Weights of a small GPT-style language model, trained from scratch on English Wikipedia: 626M tokens.
MLP neurons of a small language model. Each row is named by its layer, matrix (up: input weights; down: output weights) and neuron, and shows model dimensions 32-95. Each number is 50 + 10 x the weight over its row's rms, rounded and kept within 0 to 99.
Before each neuron's rows, "fires on" lists the tokens most often at its 100 highest values on Wikipedia text that the model never trained on.

fires on: " c", " s", " dec", " Res", " the", "w"
L10.up1386:60 61 59 47 49 48 56 45 36 48 63 70 53 55 51 52 53 53 51 61 47 46 24 57 48 45 50 46 59 46 54 64 63 52 54 42 55 62 28 47 49 53 44 44 67 51 53 42 48 66 42 51 53 43 56 52 46 50 39 62 67 58 47 48
L10.down1386:46 54 48 61 53 38 34 52 49 43 37 47 43 34 61 51 48 59 48 42 44 46 54 50 44 56 39 49 45 34 67 51 38 45 59 42 52 42 69 57 34 47 54 60 68 50 51 41 41 48 62 49 45 56 47 55 58 45 42 51 39 58 47 39

fires on: " F", " the", "or", "ing", "en"
L10.up965:38 61 63 58 63 55 40 39 46 43 48 53 53 37 38 62 57 51 60 42 49 38 30 67 41 52 42 47 54 69 36 51 41 39 48 47 49 41 51 36 57 51 41 40 31 54 55 38 65 57 53 53 33 39 50 56 37 52 61 55 53 45 42 43
L10.down965:28 42 52 46 37 51 52 42 52 39 29 47 46 40 44 39 52 53 45 25 48 47 56 43 59 39 45 62 64 41 49 55 55 26 43 57 47 39 54 41 50 74 56 51 68 33 47 57 60 29 59 59 59 66 58 45 54 52 36 59 41 60 41 48

fires on: "enn", "w", "ł"
L2.up675:63 63 61 68 62 55 54 51 49 47 68 50 67 53 53 47 51 61 43 43 47 49 50 56 34 34 59 51 43 54 37 59 56 48 43 57 71 72 47 54 60 49 56 44 33 74 62 50 32 50 39 33 60 42 48 56 47 49 24 74 61 67 52 26
L2.down675:54 48 65 74 50 58 53 48 62 53 54 58 39 45 31 39 51 79 43 39 53 52 23 43 51 31 31 48 51 55 49 52 50 48 62 66 53 41 46 57 55 47 57 58 49 58 57 29 54 44 44 50 51 48 46 49 47 49 46 62 58 59 65 37

fires on: "8", "ul", "l", "el"
L7.up1026:48 51 45 58 53 58 61 38 62 54 60 50 46 58 62 47 48 55 60 50 66 65 53 64 42 50 48 49 50 66 57 61 59 79 62 60 61 51 30 57 58 30 56 64 50 55 44 46 52 49 42 42 51 53 52 54 39 23 44 39 52 50 49 60
L7.down1026:60 41 50 57 45 47 58 52 66 55 62 38 49 43 66 52 39 61 48 49 48 83 52 47 38 57 51 44 47 56 59 37 49 53 34 39 61 61 66 48 60 47 37 44 43 44 42 27 43 64 53 37 25 47 42 62 26 44 57 40 44 54 70 66

fires on: " b", " t", " g", " d"
L2.up54:35 49 75 46 52 57 49 45 48 54 59 48 58 65 58 66 42 60 61 31 78 47 52 54 40 61 52 55 35 51 51 37 58 55 49 46 66 41 50 58 57 55 42 45 68 45 49 35 54 53 56 50 50 53 48 42 59 40 73 60 55 32 55 44
L2.down54:63 53 58 60 50 39 57 61 45 39 37 42 59 39 43 40 71 63 52 31 48 43 59 33 36 41 27 44 45 54 63 65 41 63 37 41 54 58 36 67 43 54 54 43 55 33 47 57 47 49 59 44 60 58 45 43 48 56 52 59 62 48 57 27

fires on: " reg", " ar", " est", "eg"
L7.up1343:40 39 55 42 38 31 51 49 50 52 55 61 62 54 42 40 41 45 50 75 56 39 49 56 48 46 54 36 61 60 51 43 60 60 45 49 52 58 59 48 56 35 52 51 71 44 45 56 68 64 32 38 34 40 62 49 64 55 33 46 39 53 50 50
L7.down1343:75 53 68 58 44 61 50 53 52 60 65 52 51 41 69 64 52 46 51 65 44 53 56 39 56 60 58 45 65 52 42 55 75 75 42 67 56 47 53 44 47 37 33 49 59 61 46 52 42 51 65 34 45 54 42 51 45 48 34 66 53 45 39 57

fires on: " w", " l", "on", " d", " n"
L7.up902:55 55 29 40 76 65 59 38 38 53 64 76 56 53 57 36 64 40 46 57 43 50 54 48 47 52 65 67 61 53 50 49 35 51 40 57 54 49 47 42 62 52 61 42 67 48 51 28 45 50 42 56 41 60 26 47 45 42 56 51 44 31 48 50
L7.down902:40 35 61 65 50 67 47 58 39 29 30 47 52 51 62 72 78 48 40 40 41 44 53 50 49 50 58 64 35 59 62 53 43 62 55 59 46 51 66 56 62 59 49 33 57 53 61 66 41 57 61 62 68 53 61 38 50 34 56 44 64 55 57 30

fires on: " |", "),", ";"
L2.up1054:51 65 41 46 61 53 51 48 56 46 61 43 50 47 43 54 38 70 51 63 52 35 35 61 26 42 36 33 64 52 36 47 65 53 63 46 56 43 64 52 54 51 62 57 46 42 35 62 67 39 59 42 53 43 41 53 47 42 51 53 43 53 34 43
L2.down1054:43 40 67 52 44 38 46 54 43 53 50 39 41 53 55 31 67 49 35 44 59 27 49 25 44 50 40 42 43 52 74 54 58 50 52 45 36 47 43 65 35 53 56 32 71 31 57 54 49 43 40 56 58 26 42 38 56 48 66 53 51 47 61 46

fires on: " K", "k", " from", " to", " in"
L10.up662:46 50 36 55 45 49 49 45 57 57 53 55 55 59 59 46 37 64 68 51 69 51 45 49 42 54 45 53 34 42 57 46 63 57 47 28 62 50 49 60 70 23 64 57 53 56 64 44 35 53 51 29 42 56 48 36 52 36 55 36 25 44 58 66
L10.down662:62 56 59 62 40 55 50 40 56 56 42 55 50 48 58 48 56 54 56 52 50 65 68 45 52 47 54 28 21 55 54 46 46 47 54 31 37 38 61 50 35 52 49 57 56 54 58 41 42 31 52 45 39 56 61 45 52 49 66 35 37 61 46 26

fires on: " the", "le", "i", "r", " in"
L10.up180:43 52 47 50 64 53 50 52 43 61 47 49 56 75 45 42 55 42 51 49 50 57 47 49 60 64 47 50 56 53 45 55 31 52 53 57 57 33 44 40 46 48 42 75 48 41 51 33 49 43 52 58 46 41 55 51 53 53 56 47 39 44 48 56
L10.down180:49 45 45 49 59 59 46 65 56 53 48 57 58 47 50 52 53 52 50 48 31 54 38 45 46 40 59 48 53 41 33 46 40 45 38 52 52 57 58 42 20 42 42 36 48 28 50 66 49 48 37 73 56 55 38 39 39 52 34 46 53 48 42 51

fires on: " gr", " Gre", " Gr", "ile", "re", "ood"
L5.up1347:60 43 57 54 56 45 44 44 34 83 71 32 34 56 51 45 45 49 50 30 52 59 39 63 51 51 57 43 49 58 45 46 54 41 54 52 53 66 62 63 56 47 60 46 48 52 39 51 36 46 44 43 46 48 54 51 43 53 64 46 57 42 48 50
L5.down1347:47 55 46 54 44 36 59 38 34 52 64 45 59 41 48 45 55 39 48 44 60 60 52 49 47 69 55 48 55 52 51 59 66 41 52 56 39 62 65 63 53 66 57 56 50 41 65 39 52 77 45 57 44 36 52 61 33 57 55 39 32 46 49 33

fires on: ",", "land"
L5.up1065:50 51 47 75 52 48 52 51 46 59 52 82 46 40 54 35 42 56 60 38 56 50 62 60 53 62 50 39 46 30 53 44 46 52 57 49 57 53 40 50 36 48 41 47 41 51 43 39 51 46 27 76 36 50 58 46 58 39 45 72 50 59 61 51
L5.down1065:43 43 34 60 47 56 62 52 37 44 55 57 40 59 67 47 41 64 67 41 68 53 44 38 46 40 43 41 46 48 72 48 43 60 60 54 52 57 46 56 68 44 37 50 44 45 43 53 39 33 52 21 31 43 48 49 56 58 56 45 50 49 47 44

fires on: "is", "as", "j", "land"
L5.up1256:48 51 55 56 41 61 53 51 57 62 45 50 37 35 55 33 70 51 53 47 43 52 55 63 53 38 55 54 56 46 47 62 50 56 53 50 62 48 60 58 22 40 38 58 40 44 39 25 49 50 35 68 40 36 46 45 71 46 53 40 46 64 51 53
L5.down1256:49 45 32 56 53 46 61 24 50 55 52 57 49 36 59 57 41 39 45 72 53 68 47 57 43 50 65 41 51 44 58 61 40 46 35 56 32 42 40 40 43 48 53 50 38 48 38 56 45 66 34 54 56 55 52 51 62 49 42 32 62 43 63 60

fires on: " g", " Dr", " dr", " l", " d", " L"
L10.up1108:58 39 49 42 56 42 43 35 52 51 42 59 62 66 52 40 53 46 57 54 48 58 53 37 50 52 60 63 58 66 56 54 54 53 49 45 70 56 57 52 56 49 66 55 40 56 44 45 48 67 53 58 50 81 29 53 69 44 69 43 39 55 43 62
L10.down1108:53 31 36 50 49 43 46 58 68 52 59 48 54 56 37 57 54 47 40 56 40 36 56 35 37 59 39 52 31 54 52 56 54 67 61 46 53 43 41 37 47 38 39 48 60 44 52 69 62 48 53 28 64 38 60 58 44 54 53 50 46 33 60 40

fires on: "1", "2", "5", "6", "i", "le"
L7.up574:47 55 53 56 60 50 45 48 44 66 52 46 54 66 50 49 73 47 55 54 71 49 54 50 63 48 57 43 71 39 32 39 44 63 38 58 58 40 51 52 39 83 59 55 43 53 46 51 44 54 48 63 69 48 59 53 51 52 52 49 58 43 42 66
L7.down574:29 42 47 58 57 48 41 53 55 61 43 48 51 45 41 45 45 48 60 41 45 31 41 47 45 68 57 43 52 61 47 40 45 33 40 36 49 40 38 40 43 26 66 58 48 49 64 64 54 50 55 49 50 51 57 46 36 40 35 30 51 55 49 52

fires on: " of", ".", "ric", "ad", "or"
L10.up37:60 35 48 43 74 48 58 53 51 37 43 54 41 42 47 47 48 48 41 44 52 74 45 62 47 56 31 57 49 36 39 54 41 61 47 51 43 42 48 30 55 67 47 58 42 36 57 45 62 49 48 71 51 36 51 54 34 48 52 45 56 39 45 44
L10.down37:49 49 53 63 62 52 44 59 56 47 64 59 46 45 36 38 50 52 53 31 39 63 48 54 23 73 55 52 63 52 62 48 58 57 52 56 66 36 62 47 53 58 55 52 52 58 44 59 37 27 75 53 32 48 53 78 62 55 43 68 46 46 33 49

fires on: "l", "yn", "ac", "in", "p", "re"
L7.up134:49 45 63 42 57 25 43 53 68 46 38 50 65 56 53 56 29 51 48 58 59 60 37 48 48 63 52 45 67 56 55 36 42 69 66 53 43 45 44 53 49 43 53 32 42 59 49 56 47 38 35 52 52 52 56 39 34 70 51 49 56 58 52 44
L7.down134:51 54 59 61 62 58 51 68 58 48 48 62 63 57 25 58 39 67 62 46 44 33 53 39 61 40 75 35 54 42 57 34 42 45 44 46 65 40 50 50 72 60 47 60 35 33 51 52 47 39 56 59 29 50 30 53 36 53 39 34 45 46 53 44

fires on: " w", "aw", " of", " William", " W", " Ch"
L10.up729:58 39 54 46 53 62 53 58 63 46 60 51 16 30 49 50 65 48 58 56 54 60 39 54 40 50 29 48 42 61 45 32 33 40 41 63 56 47 45 44 55 58 36 46 59 70 58 49 48 53 53 47 65 69 37 60 44 41 55 39 55 46 31 48
L10.down729:46 60 52 43 50 53 34 44 48 39 39 44 49 55 43 39 48 66 42 20 51 48 35 47 67 67 43 53 49 39 64 53 58 40 70 49 49 61 56 58 48 50 59 47 43 51 50 55 36 53 47 52 42 63 49 47 45 47 52 40 38 31 50 51

fires on: " R", "our"
L10.up1204:56 71 57 50 53 44 66 51 31 51 52 68 55 66 43 59 37 38 40 57 50 62 51 55 50 49 46 39 66 45 41 43 55 51 56 31 51 50 43 41 45 36 61 54 58 49 62 46 56 49 50 52 62 51 47 49 61 48 46 37 51 47 67 36
L10.down1204:35 70 42 39 39 49 38 63 58 43 43 39 47 65 57 53 57 51 34 55 37 51 64 61 51 34 39 59 47 56 45 44 45 55 54 55 53 65 50 47 36 51 55 64 35 52 72 45 52 35 53 56 58 48 53 43 44 58 47 55 73 62 50 55

fires on: "in", "on", "ce", " F", "h", "or"
L7.up371:45 63 67 44 70 62 55 49 66 39 37 36 69 39 60 66 59 44 65 35 42 46 48 51 52 40 49 49 49 67 56 41 52 59 43 62 37 55 57 41 61 52 43 49 55 51 50 46 53 53 42 79 58 54 57 51 56 53 51 34 66 57 45 56
L7.down371:41 40 55 52 42 56 46 43 52 42 38 57 56 49 48 48 49 29 49 54 55 42 57 45 54 53 59 60 60 37 50 47 50 29 68 51 57 44 50 47 52 59 59 59 67 66 57 50 54 42 55 50 41 59 50 39 35 43 39 45 54 61 64 56

fires on: "ourn", " build", " until", "und", "inn", "hen"
L2.up1403:52 73 32 54 64 50 35 50 52 68 52 52 58 60 62 52 53 36 38 50 66 65 47 53 58 38 54 58 47 51 55 47 83 49 68 46 59 43 26 45 41 36 43 46 54 51 46 53 35 45 44 57 42 51 57 36 49 42 50 62 17 70 42 72
L2.down1403:48 57 42 57 63 42 50 42 43 44 43 39 45 65 54 33 32 36 42 47 46 56 43 50 65 44 60 50 48 58 62 42 60 56 63 36 59 50 36 36 30 39 44 46 35 52 53 53 48 39 47 44 42 44 63 35 41 31 39 44 40 61 41 60